python train.py --hidden_size=384 --num_key_value_heads=2 --head_dim=96 --positions="learned" --init_std_o=0.0349 --beta1=0.9 --beta2=0.95 --train_tokens=902600000
MLP neurons of a small language model. Each row is named by its layer, matrix (down: output weights) and neuron, and shows model dimensions 160-255. Each number is 128 + 32 x the weight over its row's rms, rounded and kept within 0 to 255.
After each neuron's rows, "raises" lists the tokens whose logits its output raises most directly, leaving later layers aside.

L6.down101 [161 119 165 176 151  58 107 138 121 100 142 144 151 104 172 125 146 124 141 126  96 121 127  80 181 110  98  87 192 178 112  97 201 113 177 101 144 101 148 137 119 163 127  93  40 114 133 175 102 108 138 184 131 130 114 144 176 114 156 143 140  82 147 127 113  97 172 155 210 178 120 171  95  96 129 139 210 153 147 146 140 149 159 153 115 151 105 151 113 132 127 190 159 164 139 152]
raises: "ura", "uri", "ur", "on", "iv"

L7.down535 [148 155  83 132 125 172 143 160 131  89 169 137 134 157 165  84 137 131 172 114  94 109 154  65 146 136 124  86 227 168  72 124  87 111  83 111 139 129 148 104 141 110 120 137 127 149 155  98 108 180  92 128 132 196 163  84  95 181 110 117 168 130 104 110  82 145  74 147 147 122 122  86 139 151 153 120 117 160 103  56 107 115 119  68 172  45 121 152 160 125 186 151 172 160 128 139]
raises: "pur", " months", " reason", " years", "tempo"

L6.down799 [120 134 155  92  88 163 134 138 140 118 123   0  93 163  90 105 131 191  65 139  83 180 162  74 131 185 114 153 131 144 161 133 128 170 116 126 115 119 107  95 108 113 129 133 136 138 123  96 147 121 112 100 152 165 190 111 157 151 126 128 103 145 125 186 191 145 157 138 167  96 123  71 123 164 188 179 101 121 149 183 130 142 136  91 124 133 122 201  91  83  64 111 132 131 157 133]
raises: "n", "r", "nd", "ng", "l"

L2.down991 [ 79 164  75 142 114 126 148  60 126 147 174 157 183 173 137 166 109 128 136 140 131 161 150 118  98 152 127 175 141 124 111 148 116  77 146 160 135  81 101 150 143 120 103 113  71  98 134 118 120  78  91 127  96 165 117 108 138 164 166 132  81 170 145 112 113  91 146 147 149 162 100 112 136  91 154 139 105  94 156  97  72  80 103 109 196 101 134 105 146  77 187  70 178 120 165 122]
raises: "se", "t", "lat", "si", "it"

L2.down1262 [152 127 159 105 140 161 126  93 115  67 160 165  98 158 156 143  94 150 160 135 120  76 163 131 116 173 148 141 128  95  86 161 116 144  34  77 144 126 129 125 138 114  99  63 167 207 140 140 138 172 127  88 116 172  96 128 111 137 171  96 118 155 128 140 147 115 135 164 132 130 139 164  92 156 151 131 117 154 132 136 130 201 152 118  99  96 127 110  84 157 177 124 169 131  76  95]
raises: "ali", "leg", "at", "habi", "au"

L5.down902 [115 130 107 115 138 165 132 110 100 132 191 140 139  91 149 250 151  93  99 114  75  99 108 128 112 154 112  93  98 114 142  89 105 135 158  84 188 155 124 113 128  70  83 137 145 102  96 158 108 119 122 116 143 126 141 125 107 113 114 154  95 129 142 126 109 132 122  96 154 116 168 157 110 145 169  75 154 134 118 153 170 116 159 156 142 110  69 118 134  98 141 126 122  97 161 163]
raises: "ion", "ive", "ions", " housing", "ional"

L7.down643 [113 124 119 207 139 113 114 171 129 107 142 109 125 100 145 116 150 142 129  70 122 154  88 100 149 157 154 116 109 121 126  87  68 153 129 127 111 115 129 169 141 140 119  72 118 131 138 108 144 130 151 129 150  86  92  69 129 146 124 118  90  79 117  80 131  96 137 111  68 200  91  87 128  88 149 110 137  52 197 135 160 141 146  90  96 148 167 101 175 129 118 109 118 128 164 134]
raises: "ment", "se", "ments", "more", "ut"

L7.down1259 [133 157 118 127 157 217 133 121 108 152 123 136  88 127 118 115 153 121 140 123 190 167 139 140 101  77 100 135 191 155 143 124 150 110 118 143 105  69 168 133 121 129 134 163 134 170 137 171 193 158 116 127 115 152 155  92 149 126 107 107  95 197  90 163 113 114 118  82 108 174 116 187 142 130  84 130 117 145  74 134  85 101 139 106 155 185 141  94 135 132  76 101 147 130 166 143]
raises: "ative", "ated", "ating", "ably", "able"

L6.down843 [111 122 126 102 145 140 132 182 148 168 215 107 105 150 122 102 193 101  63 106 109 126  83 149 131 151 156 108 124 119 116 185  99 124 206 167 124  69 155 134 145 109 156 127 133  73 169 173 165 113 139 137  72  62 145 151 141 179 120 120 102  89  49 102 117  69  96  68 113 153  79 110 164 102 114 174 123  90 183 175 107 102 162 143 192  96 105  97  92 141  98 114  99 106 144 160]
raises: "ency", "ically", "ges", "ility", "ed"